From a checkpoint of a small transformer trained on Wikipedia.
Architecture: LayerNorm before each block, normalized queries and keys, attention and MLP in parallel.
MLP neurons of a small language model. Each row is named by its layer, matrix (up: input weights; down: output weights) and neuron, and shows model dimensions 32-159. Each number is 500 + 50 x the weight over its row's rms, rounded and kept within 0 to 999. Numbers have three digits each.
Before each neuron's rows, "fires in" lists the words (lower case) most often at its 100 highest values on Wikipedia text that the model never trained on; "fires before" lists the tokens most often just after its 100 highest values on Wikipedia text that the model never trained on. A number after a token or word is its count.

fires in: "0" 17, "1" 12, "2" 9, "5" 5, "4" 5, "3" 5
fires before: "| " 51, "/ " 10, ")" 5, "|" 5
L13.up335:522493488470581484527436448435505493467495482525504477499433456516398599478551458654533414569494606539436471478511468415465537463570542484463462497435466479538469552397575420574486486607562560438510459501529507528518510511492445462438544346485468433526534536515501407486563489479500562513563495390492545484582511470575448509578501546583497524523551558552524496460493513546489527547466
L13.down335:444419544468499489463498466516488420393497471529491448350489481467550419500524508418477612535536481476440584424540453540568408495557574524470477536450504586530557517548441481515419561530535463550502621492507552443523418486526493558512455464410572582535516429462559570503431557552447436486492534465474523481436496508531479568432542537528452474527511533527447431459585430466540430466479

fires in: "0" 71, "goals" 4
fires before: "| " 44, "." 20, "|" 17, "+" 5, ")" 4
L15.up186:422567463464555523524428526432450532508559476519498436495433478688529504514480451521531495571570509565534442528457512598470510410490538517546471501432458538505460564517471429504438438474466553445484548484478599553581486525487510513474542494446500506508512581442530457414478557559477499446443535421487476522484500595541428466505558600493478518574551519526441500487426521483494520401399
L15.down186:470527409490492586468530525381399500525491477518480453479482548558523472538506436531492518449515468455415552546549441536443459544626435563516408528479453485497535520518439541531494583472514499526496503453475568555480490514492463518490473538496481561573563552458513553542459429489576452558504522484467377487549366479510543493451401518548559487430396506559467456541530550468504551407458

fires in: "at" 100
fires before: "the " 46, "one " 5
L16.up343:551495567479504537526514412556580518523498514551499424497486454483541434388525612522455488563503437572419508439502434475600488454511536527494435467425441512495518444465522460581511413574607502544516407518490499488490564527513581432469525418494488395497498540436463537489546436496419499589564556553560576445525530522600500515492396535487458626450426452441532516509474491514502502437536
L16.down343:491529405473516549442561618430509491488516438500465427566557479487613522527530536520454445448454462482457568490518484587533514496507516493475538463598530516445519394501498496533383487424468542514500520450513552481494537457436568522539502395564492649526523522432490474528514509425539508458446527508467405456515463590568557418451387396549476440462517432537473450545445511465535417511430

fires in: "received" 25, "at" 17, "won" 7, "from" 6, "awarded" 6, "earned" 5
fires before: "the " 30, "a " 10, "his " 6, "in " 4, "ding " 4
L7.up588:562514512526436481501559400533520490547438533510587529440455431587505504483518518609418506512468488476463465540473459425565507466535496470463539612477458528473567520493504485511516432531604461446542432543502486481523597492507497447491498514560457471473402467507464559548461509575506448611574573479434616442549643461546474554516456551442410597472442478560583493469491462524512486482511
L7.down588:498450528454508483498521431494446435504443503556512493477541503618493436431380533574432561515593463495432619504577433494393563527598497529507486490553526564508517500512491558553569482475625444464500541497496366402523495506461510473564518499440554474497458449536498500478519529568539442575545460502443564463576505560567528522492501466513482497459462537455507537512507494543451470483600

fires in: "1" 85, "0" 5
fires before: "| " 68, "." 9
L11.up644:491509514509525541473528548452502462463573468510497535500471486483428523531550428547403434498473439487356501546503518517431513437592535578559492516454415461564565572470571408511446494500525417518535495593465513451502469543526464564470551467400529470483504521480470441532531553556529478507479491409563511511548492523503438494434466521503402454498551509542541464450524609536333484484483
L11.down644:540459507449568502420513541454607558475505452483501514540520456498430531424528435527488453452436466527540470466431539469491544421505502479430499488472534474489453505584600548531540499487458481570621543491505403569528507524531543476482595530497487468554409534538493574477523441428490536496518461420488513537478402427461432549588475546465504534539496455568485516545588362438430464544495

fires in: "0" 21, "1" 14, "4" 6, "2" 6, "3" 6
fires before: "| " 87, "; " 5, "–" 4
L18.up87:487530511458528521456510366465433511549495480503441519598526531560550490458579443495551414529537515604428536580474467456531535438510535447556442539412507520510497474505556532601397489506379517469437554454481491471414535544396562474479538435523516453543494520479564430429537416476450569474573567432481529512565450487568467542542494576538572528522493578564454536489456483483567525505405
L18.down87:521489588517504491411544462508523544490473487528447398455455483531563481545486552487471474527512464423474469527497548520527428505515534536533494452463541539442496509473467436457564553501501516462462529516477440480482515455532556490492512486471522513602581496456489507431545561333519539428459496455515482505559445546539512505545504535506556527584509504538479471500516484447438478516560

fires in: "as" 59, "under" 20, "of" 10
fires before: "a " 34, "the " 17
L13.up351:555483517460556558493535565475587484501463536499584613551583488544464551524497440506405464409528510541438488545480585407402502471432542473471475519547464530518490543429568545520500424500563460482489484441434541489516433472490466462516494464575444451502426599483476561610542541510596514521536527555547541418574414516510483461509407497531416586482484492523643448503500504517470499453553
L13.down351:498481546502498454317437457578523567529431509407399524480500449506549517501500397573367542515586554463526465593486523425545487542455524590461510513451503478539534520468430552496462537517431475526575511521525538557554518499514536475507555647497499505480446547496523487435559427416417483453499461545564538556401488399573517515466540446516525474463488511495474538511466456478572513485454

fires in: "1" 26, "3" 20, "2" 9, "116" 5
fires before: "," 26, "." 13, "14" 5, "10 " 5, "16" 5
L15.up435:543421528470552565562552478490572472493485386518506493564587424587487456398506417486435507577476553500424508521408412462440587454475523498540415557500466549490492503463521466579430451522525494481547569568531533453502563536434482537540497476519490445523446575525448522470555473622374527580481620436424478464427601406534529507572388480489506514489488542479523496488492555463497516473519
L15.down435:505512437596535478473484601537510525584504572559427581414531597558559433462574447495501484477470562490368476514479541474480462573372477525462493498544504542513493512431458476500499430543502466539497483560389468430455545479506595531509565448510482445572488551518503519541482546470452544506545419544458633532491480522561506566448503467538428438404438482496436518447460483427455464549425

fires in: "no" 14, "w" 8, "candidate" 8, "votes" 8, "rank" 7, "score" 7
fires before: "| " 59, ". " 13
L12.up649:481529414482457461606482375508569558538548523499565481428425519482452474523578492456478473584537577490426467551421462505513489477548607481494417537480524485453431398484518473507459483548562548522561479525522539458479486456395473508525533528518516460588471513473497432567527517573477518531573591443438481506531482556533547592534513542508469544504528523525512425552500508498512652519461
L12.down649:512493535476527414462473514467542561463518458529412578460567494483427489400536473501509494391468507548563573496461494486497466452631461460485513608543581431514532495439535514506473484500514464505488503480565519528511471521419575503496447580501561481522578426535439441562485521504529553401575447496559585516464503577622511511540464528423506495472475510465496534443542503492523457441543

fires in: "of" 56, "and" 7
fires before: "the " 49, "his " 5, "their " 4
L19.up229:509533525569568523517521511489467475586381509510459460588486470500524427502565434498471427482528650490529553518551507492525515521519616467548549554484512611506377496552498559484506475550570470490488486448493468508547512462465550503560489530523431470329458567398512526538596486461458496531564530557525437473521590597483563504444508537526541468531532432451524553473446505523420580516447
L19.down229:514448512552498481470526522450464559531515450485511529417459474459564456530542545455483529612480451570485440571536542543454502494510497509450547377497438385489580529444495475492458515504507548472515496470515435432493507620453461488470526476448530506700556483594400532617450566389472454395498506428477528548507533491503449484534586541502514557527516564548480511459436553371540549528525

fires in: "built" 17, "located" 17, "died" 10, "established" 7, "used" 6, "founded" 4
fires before: "in " 33, "by " 12, "on " 12, "for " 7, "at " 7, "to " 5
L11.up266:476456537485482501500428503427467415486558527392480501552411528497440474527474503483535482530521580497451536631373481467563547525535480564496473483459398501490445500440519475525499506494529508469448523573491514494447487573417576502441501561470530450465438499564502477430551488520448481522477485534538592515446460528493424551500461535455453509521546614439627408531538503443393551464590
L11.down266:526518525578538496431494417428505482415537521568420525503436608530545452544528502456510496482507479507471493568552467516523603454451539500457455513538505507554488559502455469510567430619570387582510453529422471471493473491500553587511454456467443449421579490533508634398520551378444508493469478454441445545509485511434456460464399439542492479540598519497561494466588533449442476590563